config.yaml
n_layer: 13
d_model: 640
n_head: 10
n_kv_head: 10
head_dim: 64
d_mlp: 1280
vocab_size: 16347
activation: "gelu"
norm: "layernorm"
norm_place: "pre"
norm_eps: 1e-06
positions: "rope"
rope_base: 10000.0
rope_fraction: 0.25
qk_norm: false
attn_scale: 0.125
bias: "all"
tie_embeddings: false
parallel_block: true
init: "uniform"
init_std_qkv: 0.0227
init_std_o: 0.0227
init_std_up: 0.0227
init_std_down: 0.0
optimizer: "muon_variant"
lr: 0.0066
lr_mult_up: 0.636
beta1: 0.93
lr_head: 0.00306
grad_clip: 1.0
warmup_steps: 200
schedule: "wsd"
decay_fraction: 0.253
decay_shape: "linear"
final_lr_fraction: 0.0
batch_tokens: [65536, 131072, 196608]
seq_len: 512
doc_mask: true
z_loss: 0.0001
train_tokens: 1323000000
steps: 11319
dataset: "wikipedia_en"
MLP neurons of a small language model. Each row is named by its layer, matrix (up: input weights; down: output weights) and neuron, and shows model dimensions 352-543. Each number is 128 + 24 x the weight over its row's rms, rounded and kept within 0 to 255. Numbers have three digits each.
After each neuron's rows, "fires before" lists the tokens most often just after its 100 highest values on Wikipedia text that the model never trained on; "fires after" lists the tokens most often just before its 100 highest values on Wikipedia text that the model never trained on.

L2.up410:122168116108100116105134137131154124180126156128120086097121130129082123132114131161146161136138152112140087120148153136127125125104098131137127130112171105103160146089131144129120139134112127146178167131169128108090136124096147117088101139138112095089104124129146169112122124082104179161116136142136115147122125140146133110151147112126137169120114094131159113129106146143128148115120099163115140102107127111135106120148160124145137122141162146111101092144099121147137127110127117097160151126138118129126102153128108128166093139102117165177173117144125129143138169129118099151
L2.down410:115108118192147138114145138157168139159133150093085121135143129150139130118144135175093144142072108109106105114072128121108152152140145096122116129149139135122139122094132142144168155144097168113151103138132140117132148171087088108137102133112124153109137137126155081146171160144141137115068119097106150127137121108103150139170137131109117185126109081103142108120123141104161141139113106125085143114146156135141116114117123126125129088158088096099112085154085096141149101141111155171171126148095158149138148113105040129133088177106108091107143110119131144171162161105151134156
fires before: "\n", "-"
fires after: "."

L6.up814:135145191089146112125144091170113124144192142139155110137140103145161144091130115137167141158158144105136134156102113152154173132097083094118160133113102117094134089154130159147106117091151126115114123136147113143139117128133135139098101114113103137087146146115157128168160144157148134151181100107133130135111132123161122108090096130091122137138085129114079111167154091135137153124154134124128177141148146084150157117113146128117150151139187132083144107132160156155145159131111102124127105158094154156060158101127125134127081115172142102135101098155115106141108127101153097108
L6.down814:134107111112130130112143116137093098141134155143092145097157121125124118120097109135147146133140122110153145119073149132092129141119115146162148084158131161121089093182111116142100137049114144143106105122144124141129090119152157115117151142115076094108126118124153103122119138149105122118153107095147130141152170153130142100120134146115138120145106110164085108119155118161107160164140091165113124129113082129125133135135184113148128135148131136142115095069132137154122123153141145104174100144119143127155115135119129167107119146128129087161090133089113136166119118148110105126
fires before: "1", "2", "9", "8", "5", "7"
fires after: ",", " ", "N"

L8.up1022:149126141141091143119169148142116144133161130127143123145141104148116121128113126166122108103155149107137117120155126160090114149116165141157117089110124104080126125153110099148077139118151144144115179142093153115097104145124101098117078103123142127104130140136098110108162127138123126143110118119148120114160129116141141208131116121180116131161140118110142120157179130097112122142122152151135132127122145133159120145148147114111161118109147139158145105123191127136100158141117136080132098161138085107114109134133193118129104150103068112147089132114127084083135119125104137131
L8.down1022:105126129143104120139154121128108131145125078145137134133125112154148118128097066159114146060157132144143189129104149127115146138095205115151112117121182147118114161140118141151120136128128128141117084137151104136137116111151116114156108143179133119139141089114175100147127107117128104122080112101144108178137098109140152111119159106151082123107113161113194119149148106132166134162162127156147139121094129133154139141124143137137154096133152153123115100104110120126131118135141104125167138112092113135112104122146121157129097107137145129099119136150119116145145090078131131114
fires before: "1", "2", "0", ".", " "
fires after: ","

L7.up12:163149100110158094133133146125133122134106089077122111133144198130160137140133079135151131134135123088142146130114097155107128130131142148105122122155094105157106106112143081145123141148096146127159184132117123110113103141139159131159102153116128128157118102117146146150089121143168152128149136111126057112112120134127145155127130147138133146126104096119143181114182062126118095146121111073146155090175140124129124147114140185135121122117133137116143162103111126100161185133129147160119138182161120143165097159135126118122151132151120118153121161146131159172136135153130114102
L7.down12:133090111174102152128112153154134146152149148134139114154155100128102152139068173104087157138169152129124103145118159148125146128157149132166157136085123126126126109135134162105141157153149091136144093074165098133134101097175110111085137090112129168124111136131123124124140162156128133155106138111118155149132139109133103127085064132147115089152112150152129112128105140132111167132149138116151136136166145178101078091139112094105089153125132117127122109139159138126123095118102099072134152089127115111131137117113115127097062158148130122155157100160156135104150122084136118136
fires before: "0", "2", "4", "5", "9"
fires after: "9", "8", "0", "1"

L9.up827:144118170085145132111185143099104140100132139154136084121129120139164165161113167159187124089116153158096119141161091152123130112138136160119115108196094106133135139145113090133133138160105102142126117192093090119191094112146136144118147129141124147136120146095084122107117114125102129157115099115093096126118114154163156150146155106150089121144104094140071146130111099142091131142123150115143104106145082108107151149124143137123151119137115161172188106120124105079104058127142089151109107124121128176114128132107107136107123136154141148123132165089123112146136142132100106087
L9.down827:128123111120116130141133128153172106188163140166138167178136112138138137161122089136140160100126117146156175123123106101115125118122089075101097152116122154136116101142113158151131145124114097114110151112118129103129159134146136141155135102146152174144114140150137131154155114101145140115142146126153143085157125085125108130099099174107096106143110089148067088126092169168138168080113159126122162115135119108123140149117142109141134070110112107129072136126107169143137128119087122154127112143137115082108126195161153146086139147089139142106145105127128148174082151105072123121
fires before: "0", "-"
fires after: " ", " ("

L8.up584:105095134129140175177107143130125197120136160126136122120144151131099131134126113141120110122139142157121119130092119125152132090145110129114156141121100130134171131133129117128101151137123108086119101192128110119144153139101136090109146148144098140139104137187125119096138098131108165102097078130114128140136116136146165146115108140139090142102095150119112128119110135123100108130095133136116087148127162104150156116097159107117120118153113146143125127145114144109119140157158127167150092145135109152155113093156133125157113110085103171112134147128134137153111160088135161106
L8.down584:114108162113090147060155122110159082120100129095116142123093163143113124140146143113106121118103128097149100134189131127177142128124152142086155128097096095133105140132141151111114118150118142098131166165108128136083092152161147135126142084114132119138144151085145123127140135125084136174133112146123166097154129103167138114115125111129148154127150097123110105133146152114150124152115134130136143120138132123156144140074144122115132097142111139147135111093115113110123122111092146148133126089160119073148147144144163116101096149101106187129119162117112162139148162139131069175
fires before: "0", "5", "4", "9"
fires after: " ", "1", "2"

L6.up827:128112111134122155099133132092138099087104126125113126132142084160096122137138098087161123137149092117126118146151127136139127151115077135142111114125115129106165124163136157132100130161131134130171153140094090127126135102154149122143122115133144143157119107096082098121100100158129133115123146114142146150127150152172131119123149120129111134142121123108135091176124144087146122129119142116150118169125089145141161109145142126158133103104133116135098086135114119155120088076161100111141115146148184142123080151137144125138117127100112124126153119112111147112153138175134163117
L6.down827:129076169154126105115117141118166124088110139169114131117168155142090147155120134108130126133104042100109156135137097194122124130145146128128127115149151128111146151112157128104102153123110143131143112185132119104156104111093141134107110178138138133163139127095141087152112140188146147172110153106100180135120130131114131132101132123130090129159128148115145093135150129124132113084135182141126148174081121117127091165151145135156144111133125132119124113141138136108133135137154134097145081111140144137157139105111189189146129144091125167104104089134125148152159153149142130122
fires before: "5", "3", "0", "1", "2", "4"
fires after: "1", "3", "2", "4", "0"

L2.up268:148107106135097112190145128137146128109155127109125158118147075108163130094108139111114160106153168123124153120127120136134153140131110110128163105110141107125118119075122051116115102134162122121109148114096139104104116106127176138116107117149089164140108115107164077130126150095094125124106159155139165152109091104163166155147120095109162127110127156138119092130116168107160158141140172139155130148105133140142156099132125129106126135117141153111107140185090116187131092134113151157091133166098136158141129123142125131130118127170110148150060138141139121203105101080107116109
L2.down268:120183154121151082148124123105129156136138139140100122112134092150129121113126126138151160120157114118105129129113147149175157126108128136121175143109120136186138100142135093138098136096148066154152156139142093116094143141148108174122102107145121139150167080155126121114112155108145154120128143103084145145122092101188137095134097103148124122127111122141108129128148164152166146073138133093139134099109125139118124123140109135077110095121106163100134176128120118188121110173114162121133137143152178124163088147150180128069097139142134152153085139146137129181128114108071134134
fires before: " |", "1", "2", "6", "5"
fires after: " |", "5", "0", "4", "8"

L7.up1161:138125138071109144127149129122173109098135135101152083114123089123095167102112126116097114140075131149144118122095102130087108190159108161110151113119144118127145101126128110139135112110096108119162103122126102141155107142118138108125113130138136131127169105125105119144114117149155109117106104121129141133081103140135098117120156146163130123170116179135136105152106113152088093099119129169132164146113127095097126136131166120124125154137091156128179107148156124150105169135128135122154128137146155177153105140093147153117104175130176106109154131101102170145091095116128133125
L7.down1161:138165083157119141107115145145092175123113148148096128175159124139114084151114100130121140130188166100113176144183135122150123148087171098159137131107123135163108134138121122109177157109156115104121119105080140128150139081113100122125086115160109143134168095121097148147166099140105122121104108090144110138113120117131121124138132099136119129087134104155098127131141145127128130170121146137098128141163148137134150139147115131142116117120114150181150149106135107139084122172078083162120115109150142105133139127122179114122150135123164187138135129112110146123183175148131123118
fires before: "9", "8", "0", "4"
fires after: " ", " .", "–", " was", " (", "\n"

L7.up0:109181108136138098102115162140158136141144128165148126119127128114155077141132139157120069083155116107144128110109113123156098100128151130147090151158155139106143130140107147139147147138135083102118117154152144177137103131155117141112144114129154160103093157143120123111146129108109112111176146168108095106137152111123121136145132138159167129166127121125148116156135109132107198148116103114131116091127109134093159101114152057141127147074137120103160134108101154145095130139161138130184108125148123121106143128102108151086117126124153147161197141119134142116120126140149117131
L7.down0:092142086156111089122124122134123127115086165075136128165134167175152119135112128152142095146156178156077114156129130117139135140132146072137146137096105179134141092119142065082192117100115144135119141131108143121132174130142131101104120129104133113189129136172148108138069109145105096117120154119125118143137126120098110090170105116127130118120139141138093137129164187075112131143118151121156093123152094110094145116115157156166070090106137131135160157126125148124117143113113114053121115127121082110128136084101119075139105111158096108105099095147124150128139120112091129124
fires before: "\n", " ", "ice"
fires after: " ", "j", " |"

L8.up52:154132194151121154132093161142104132105152105122122127147117130157157130088129129086074143158154102163171075115110160146124128126125164100084143136132154124100119083151146144173142138108158164112130100128129182074130131064105127135113105102153117138096128159156161132125122151115129108123078137168161103122114158184120128136069089116131152108118133154126128108101115133108162136125151110130123118103136107123123126124104162132129102133130135113144126161132170115122158117149169170185175126121036122132120153043112119126142138119093165150094128123153118165125113156094149098128
L8.down52:077163093105100150113080109144117152132136099141117102120132124131145114142097118104139122110099111142183182133147078151132124098135169142045107085112163138096099146121105096131181157126133092117110128156129096130125161132171140137166122137148140106118135125103191116158131133103164098111095118102088130088133121110140130146149155125091125124135091145123157139154153162136129093114174137112184085144131135118144145121130143124147134173159114155122132149176130166110118093126143123107121130148122108101142107062139112135126086101114088094101141157113128134114121131105119174151
fires before: "9", "0", "–", "3", "1", "."
fires after: " ", "\n"

L8.up1254:175140123105107116112126178150121125149188160154142083143137114142153180107115094146082107103153125184140126155119159103123112156152125182106148105138121125144120153134152118144111101150078172123182191124157070111123129113136171142152129106138127128102105115103151142149126178096168127161136130142127129123117131137119122119087129164082125106117148106135114130102099100112136080179114120147122098139136172097139114107135147152154152136129105145130102106117127153131209138130147089142154123188132131112113166110116176097169149083116133174130133128136171121099142107134135092137
L8.down1254:087101100110155143136105113138169130082092124121084117131109130144095126166164105114099129158149138161129149146138144098131187111154089131081160086108132118148150117142117153133155146139110166149155105116115097175120125135105109119112155112150111100165142120122128123118099117147120152084125145150062085133127085099141099122139101120110135106114086159087186129152123096087123117112147130139103158109140119095076105129141090085135137147118177184127147144114144124107112114128106130095162148088111133122140089133147131132111151158157140143149104090120114083129107185125149159112
fires before: "0", "9"
fires after: " "

L2.up373:104137134111130118117147145131089145118153133110114154100160141128133168101114140151142116115069150092098121091114098125099130120139111089101141117145127113131090136103100102072101120132124112134153136111117080149110161133123167118086109077099146151129138145088137150146159128115200145099134098138158135120124126129104129135167123188116148096129137063133092120169137110121118156126148144142194119140116109156100134124120119130090137171116126177130117126113056172127121137111130169111113139110152129126133105123128133166129125136128132116120129139129154124162140128120137090119
L2.down373:138131128130138118109173144117101117117137117135128159125162138148115167126081167118143146113066135098079137107113109128098163103140155139099095126117092113105129128146106145139122136117083131128120153106119126105117157142108151092061110106117122134134120090137116167137146092093161107116135151151113154083125126132110114124118125145126124093103119095102106113156108176146141123108124160116168110098135080143086146103133103124119149140115147143141119136101087142146158135134148140127088155091141131161150127107161120158109100111154085098151120129134183116122093114148107097121
fires before: " |", " "
fires after: " |", "|", " a", " (", "==="

L7.up1127:129096097125100095150111107152159120118123144093096152121097159127179130125147102123111145139131139132098103133113096152080152065083107141110139183156121152085088137109049118128151169103121088124134126092135119106107105158131136120138132111108108160082134114134119130142145113091141128117145135161161135153138159127132116133119133091092122118110099121079157165074168095123168119103193123158081124149148145133120122156149086121162124127132132164145164155156122118104129071117112103134156121111132148132113113127112137113157138174111152127149064131143141096085121153097122115131
L7.down1127:184135131150183150149154123090122109109108101132141097139129107095119170091119085165194121128122130157142141176098139130147115160100167135178133089217095121136110149149164179147127110146119097173100151157149176130156108122154115086148109078128140126137133111135115113107142095139133114135150134144130111102147136135124128153118153132133182132131113139133117115134142122124160164154142120148103163094132129122126153151074134155123137163134106112147099123131101151099138187102150110136111111177139089121121125124134103138112128137147079114162127118123125108138128146143144106120
fires before: "9", "8", "7", "s", "6"
fires after: " ", "-", " ("

L8.up452:194159135108130119076126107135158129144168140133154119114146116113123128124120123129123117093148155150136105132113125149156162137136131153130138152097150120137122112150114101114176104100094183148123103116117129083164114149164108154130152139127097141108126112139121120130087114100129059135143121178120150142142164138159135083125146157168116168129163132153063146143127131136103133107127132101099135087116065145153124125116135109143117164105096113106097168145116121158113145086139127151142113166138172123137114143119112112125132146121174120133116116161140126155089147120115134088
L8.down452:129105106132128117134087081139112141130178115110118108113120089110104115178134119141129152138141108115097141128140087088125139116073080127111177149109173096117135115140154141139148157144147118121170119110159130160112130156173120133133139131144135161116116141165140122117121080116116166106152130139106105113136120110163122121088131152120107143123155114130119127116141134110132148138127145079169115149152164121130128114146147148105126117149120095127117130152137121155120146152122131133129144106109086147157173125136156108132111166126128153129140130102148115133121092129111150139
fires before: "2", "8", "5", "6", "3", "1"
fires after: "9", "0", "8"

L6.up951:152154120111130063184087102144087126134118119165148142120174119091136134118138161145118134128149128105152109147150134125110164158129122154153143165119152113152129148136116128108145119133070140112137164107129136135136116118133074117116113158134136143123092131119109159130123134084101135142072147117138104149115090136144129070139121108144108122107130091137111125101147115147120152157197111150145079115114127137127119139134127122133127100100160128145166110160089114137103126110074111128147125163084117148133142112138108099115119150158106126169130129086109117111142124134176125136
L6.down951:099145118137114098123124082102094097130131103127124120135136136127145120143103112129137146127128114086162104113145140142134146125122116128148142132137121125139135121141153133139133120142131147129125149138143115139159118136148079096168131133103098124099091153150113166138129116118122128151079124142109131124136108146140126108119127133138092148106133109157119122109147125123111161124118111135100136143096120159111118142119120119124098131142125123134132141157102129119116144120144120123138141175115142113100123101155096125142130134158119123129134114135123084109125134129141116135
fires before: "\n", " |"
fires after: " =", "F", "Reception"

L2.up1259:145145165131107148099141122132152120133117114111109115092143133120146116137107129118138141144148135092103124142104134156151115106118141131141136106142117131125122139102131181120142110146097120152145168095157152113117094092128108134065141149141135117121093145104076159169156114128101156121127106118169094132137109101123128121159116157081112148164133122138121122114109131124112135129131104181160123169133138122136154069141160130101126134101131130140133165092109086142132152146075134110145124163121168161121161135121162092130128191112121125154069112161165130133131096137163120144
L2.down1259:114134137115131091130122116100103155130138137144078156161135136131147113129139101135144144130136140142091133159146159073140154130116123136168118150150095111143147094148128129116098114136111154089127097138143147113148152111145128115088116160117179108106116166134134132100109150138112134117091134130121135116151121133128125114150152133124153143116123130163114160113129130118112143106116136118149127112114160047130134099133117128120157126132140107122154123117084109149124107086098131132130121138156072146129110152174121136149130116083153079152135121140113130140145084123125165153
fires before: "\n"
fires after: "."

L6.up1065:100139103137159139171093125146139163084139101103155115115108163125135135102119077179122121116117115108111121160131117100113147109125117170151164102115157105116076090127110127080096166128173130139139099168135101097099102136168124151138157115130149087106159121098113094132179150098151144119104079118128150122148127140134150105113155142124103153145133150090110094141098142118122113163105087137119121139130126088185129123142127111137106171138136141136144140131112165124138128143119126116133096140117145139119117114162148166139124104114123134108117104124155078091137155097155116110
L6.down1065:138142119088092128156120141144105117126149129120141119108152149141136128081121124121123108148134149096114105166133132132100164132137124175154100113124116103141110122132138146156130114155122130151100134106139146119101155117132168126138134128113170100136135150118145109094125161120108093131127119116160145151151147130131127111157165095090187167131162132117123105139110053061144102146162100171105134118137087123127159141098175103138120103103126129129138109122117142104138143101132126139120098169099116109126153120142149160128122105113097118124147147168125102124108117101159123126
fires before: "1", "2", "9", "0"
fires after: " ", ",", " September", " August", " October", " November"

L7.up193:089148122143136165119131140094098170161118086126138161184160136151185155113062143124132134134168107160102116153136149123130140157154140132149168114104083122127145128106166117137122127136120162073107153138149139148155127133121150171080144119089125115123158084117146092142151138112160100131117161152101116111121184156154163125078153140118085146130140109133101149130063115145127116162132174101116084125126130109115137145081121138148122111096133139159096141129107085092110128142149125130134096134134142123159148126118158082086128117126083152127154178156109108159139166115124111106
L7.down193:172135130106111131202140163131154156155153113153132128112154138098100139108107102133139139183121141160119134152149106077138114113130122120171145121138132135128123158104134130153122097079124134117154159116145148158134113149111111099145136034141117129153167137145161152160111122097115119196109099129113171096129106112175138116145131134144141101104132131140181127104087105098109138154144152137119144145135122133136117100134101117134110124107106158119156187092119120123164136137145080146113119166136132170106118125178155119084140121123115170110092103096166152158137127111141116090
fires before: "0"
fires after: " ", " ("

L7.up124:146117099123120131110131145143143174121093111098118081108144131109120104083085141163148120169071130135118111161188079182104144158114116100142160124124126113126155092192111122111115109152116125113165132101133099116132149107136148108132138159157094131114145096120119148132106135139083074075168146113128061165149159122151141121108164160125137117113119127127151129152128142105116145115129171098122137138142129119147116114139124153162130109148143157084126136132137130150101135118175120132122145071116144132153120182092128113132147149158119156122142113167123111151099077102136129102
L7.down124:128148140169111112119121096166122112129155137149146111108079071094123144169126131144116112116156099100110108117115085137104130163155164100165123120132145143113132168117113087154134151103145133149151160103121106156137134206127118161133128167162171147116121101126110096125107137164139161128144147138120164138104078163132099131118125188177140130108115166120121115099151138136152144136117133130100142150088112101125078091116113087081127097143125158083150126145101148171128112144159115113119160126053113142131118131139126123127165134144121116130166130154106107140076105130118106131
fires before: "2", "1", "0", "ola", "$"
fires after: "2", "-"

L6.up896:130132143140098120131052112128148131142146147130151078158099137132111116111126131175134176149149193116109142109114131145103117142127109131146149148142134110140152098135127122129132116121116102126114122102118078104151131133120122140124123108129125136127137103110094154133115094115132131147145107156090130154099061119150151130106109137129086150136114140112088153130120106135110168137120122166116111114115091117135175142127131140145131152113117118152173075147161121104132180154105071103103093131076145095125171092090125139126149137178114133131101171140160146152079108108119114109
L6.down896:100131131103091146108137100128111111115100108134119159143136118135125134113096144163140119136123141167187134145136121119124142129098144128145134166129121109104128103155147127099135126152103107109089125132091100131136099132111147151106127113142118138133153134140111143104129112143139127112131109132066152118159144133156155119112117168149127155097138094120086172100132147101108154191158128154152130119126108117124140139113119141131126106120137132155150174198113142130153172135107093096133106141118124138139158125171116150100154136131128089142148138118134139178147128128101126089
fires before: "9", "8", "0", "7"
fires after: " ", " (", "–"

L7.up320:150140091123126099108125120131160155095180125173120107139091083140088098075146127098145106128165101163122145144138137118106106146110175179125087139121163171114138113118140134124095141139127119112116121140112155078103132117081119116116056159119161130119132119128101161165138098111109105139134111198117119102130120131129120162117106110114135157134117137106123154132168089107170155146142193123100139135146131124142156187138139096111139124112107162128126110080154121105165163176127148124118131129122118171145151137150149134127104151101142137089122125125130136090130077141094168134
L7.down320:122119089127112141098118134094066147109129121089066173122193183122125130145128172157069136128128134078097118106100141129135158126149158145108097121185145109099104093159132161117109115083114134122138136135143121144130112134158076139129108149127156147131125153128134117088127129115148141084082113121169145100161152085162148134164132125134190135131087134142149125125152093095133123150150159141109117137086106164159144111106131134163116115133086159107156154144161102096137172127121146104119125101133114125174130140095126154122149126116098116122141130118153107101120151122147139147
fires before: "9", "1", "2", "8"
fires after: " ", ",", "–", " late", "-"

L2.up752:106155136169120104112139110182182092132138181107107125100128154154131138095130125141115130129143134120103108123154110094179120133115134126113107139122118092166174102120124117130114081113092152145115105110132107123133127087126106129133139116146147119113128156123145111117100120146149111101080093143127131044155117128092121100109096145101134141103143115092118121139121147099095147095118113114109136107143148122140107164116154163122123085071124169077114116177154098127109119101189148123097134073089171099164123117086110112112136145129183142115128118158067143106131115129130119122
L2.down752:145103145115121105149122121185164142138134144136098100089128162164088134116069134136078101116088111125152120123137135096162125123079116136076114156112137064132136107084120100125121152146117169126119088082151123106114122149102145113146099142122119100139149165120122145081107117165160166129151137166148141118164086093153072147112088134092131115114162156059149111128089130135103131079129103111124146112139120169131122162101109141139138121074145149125115095152134130102159156138132128122120121059135124129130134116106122139128120124155158147120139122142102138169091088101128126131
fires before: "1", "2", "5", "3", "W", "4"
fires after: " |", "6", "5", "9", "4"

L8.up227:134111144110106054098139123105154122097113133088109149123131121128134118122127115120143147138137125099112153129132095110138131144124155180122126161151136139109116136100131089149156140159108136137137131095141078102136105155126173128115146119141151151147128145097086100163143148111183126133114137134085133119199182139126111142079145153172138119137078113113107118121115081125080139137159122167105115107149148156134125136110118139133116145133133101125113179119129083115150154089152111116148118156145149120146130115153151121138127077132142153158147135130109149105113116156169131159
L8.down227:153147108162144170142164146096145098134109170129139186133141129132165088144153139114118092140122108173145120127142095116084174100125191133127120128111137127163097119131114129113141077148110174085143130111136141137136173124127117132160146123100120137129170193142102109137144136075153122162127101145145164153134100127120133110151091138126113114128141172119133128104117128135117090164115090141132118143125120123118127113100090097180120082069155143111133128114152148128161138123164134117125145148124135093114144090131143117133135140132050128111095140137128150106122142118143133136
fires before: "0"
fires after: " ", " ("

L2.up527:139117136136082104093144130134130087143112102123104115100113096141081143153131129122137124099133158083093064107120159134135181095135111187147130142145117129119048098136150127098148133148109127096141152089128144126154119077147110091131163131132142136151148167100108116136160209131073151134142131106155115170121140121131157130119086119104105141142130123156091099127142150110141157133142122151133153127132113090108122107118086134100130133144122131139104129120107133110141136116099125090115084168111126136128192146151095105124119155140127123147154122205118138086137127119136121155
L2.down527:122142182111139130136120130120115148124110115161149133108123096165094150141130130134124160161122154135131131148142125105141152195131109161134159143165181131124128082113114110120108088109131136143111125118103096158137117108131126137143163146142204153146128201124113144135151105113079151111180093084119102115115116106101147125117120158132109096126132120114140116145159150135084118173164154166119099144141125113115104076106129110133137085079113109115146109123136135101091168123130146113124111132151135137171170119132126122133099166127116136109160166135091111083115053126088136140
fires before: "\n", "-"
fires after: " =", "."

L2.up608:181146138123118143121187102148146114136118103141145101113147130142139119148086140085134146135103119111125115136076130170126158101135085170146127144107135152121138127135166159163161141152095128091167157141160140152143130107116112120136152145109126130142128147126109115168138133148136108131127152151153085137166105102130136119113131127133102184140130110125136120102135132128152159117144132146135148142159114120138117145141110137123126100116114132129149158147110112126120122117089158110137146167143113124122131159139098136138128175127084119186144131129133094115132114133164134137
L2.down608:143129131135161119113122088150129102143137124157146096117145103112155137147110123090125163136135120151081106118117128165124114121120084164127152146151133107118112113160112137156138130131094112079190154135148119150158117122107124099098158138110135130128143166150075127142159131110116114127078150129149060106125119132131117106082136095129112155089147117143128122099106128148132163141151099156142157126144147133123117122126126149148123118122134116140122137147155133132111135103089110133126160159144124108147123145140109151106133144125105132159165124120150130121150129144122134147
fires before: "\n", "|", "-"
fires after: ".", " |", " ="

L4.up166:144127118134162114151103107173123119101123103154146133134134133103136114134128137116127168139135141143146118147123135152061139143144131204143132138114129112138123137143126129128138118155108120126162132131124148144135147137170106101109154135115128141130107137104118149119150149097127124122071146111157133151140121121101133106135112115142132176130142113166139104127143115114125146133176138114173140094125126069138122146147119138132110107106134124144123135131117116152119125122047121138135086203109109142180186139147141113112123148129110133184129110100118143123106129134136130156
L4.down166:100143126116117085144119112143133150149138111148149128125142137103111129145139128138104129173121140128121142130139147131108167136135136134149143159154148139152116131164093124145143105145097109125154145135140144131140119114115096124108123173123099137121112148111118147111155149103121112122036124119143099142136104118112132115126113149142116174130120119157143113115131109120134161148168112119139125118110125137145112130123129133151119106119136136139151127133133124141126114104109120115146131162107110137128137092136149087113094138124123161157158123103099116128130138134142143143
fires before: "\n", " |"
fires after: " =", "F", "Reception", "History"

L8.up43:107123134136094145157104154123129121139153115123177139133109136131131114129130118126146138169104127127155101131103094114107120169106121103086148106122099159111113120133096116134102126106161141142144131154127133126111131084130086125173141098110076136120145112143102106138114137136192068133127152111100097088098098134121138130148146143138112153118108125155095133130109127155139100145116125126127122134120109104115140123133147120172159100115149129134182101120149103135163073107138114108084122166103100181158139111115131138111131149132132088121091102157115121132145154102123170153
L8.down43:173115132129132139120130097094103125117098113136129105186117159132136154122147077157143127083111111121114147140118132113076144116123148139162116131143095124120082123101162138162138171127137142144098141099112125137137136142120124134099123157102129128133064151141117090173112174156109128087159102108159178146127153161121136159084103129108140081168158118124082145119144092076108097128101136170124114160185183086117113144116112152078127125151075116105114135110102157118122117123105134116148132105116159121121105111122126148118123105113093131155145153120131133128100131105137128113
fires before: "0", "2", "1", "9", "8"
fires after: "2", " ", "1", "\n", ","

L4.up823:134145101120152109137114126183127127130132092145163143143134137100131131139132132112100179147097144134136099130103109155071145155151114174127134132110175117126140128148117145128118138151105133120151154154111149154133133148136106110080133131130110138123118150124110151151151155120113129120050146124143118144127105116116141070158105129157124184121135120143140107120132131120119153123183121116162134088115153082134086145155123129139121102131147120128115135147131131148104125126063118109144115180103089134187167129132113110122123158145108129191155120088129126143133158128152131159
L4.down823:094139124148142122093139115156156119124153113128143141127141115092128120152114133140130167135147151139093098105112125121124135112113103133165134129150157099126150098149152151145132133143109139106161117130142154136141150090107115132129129164104143122160142194154108144135157127112098095100091138145125091122108111080135143116107140098147140182131131106154102098098095145137127155095113098142141158092133134129132124140109114113148109097154147109156103149160126114134117110123138134148136107143131154105138109102116067108153130140129117131125175117115121130122144131102114149153
fires before: "\n"
fires after: " =", ".", ".\"", "\"."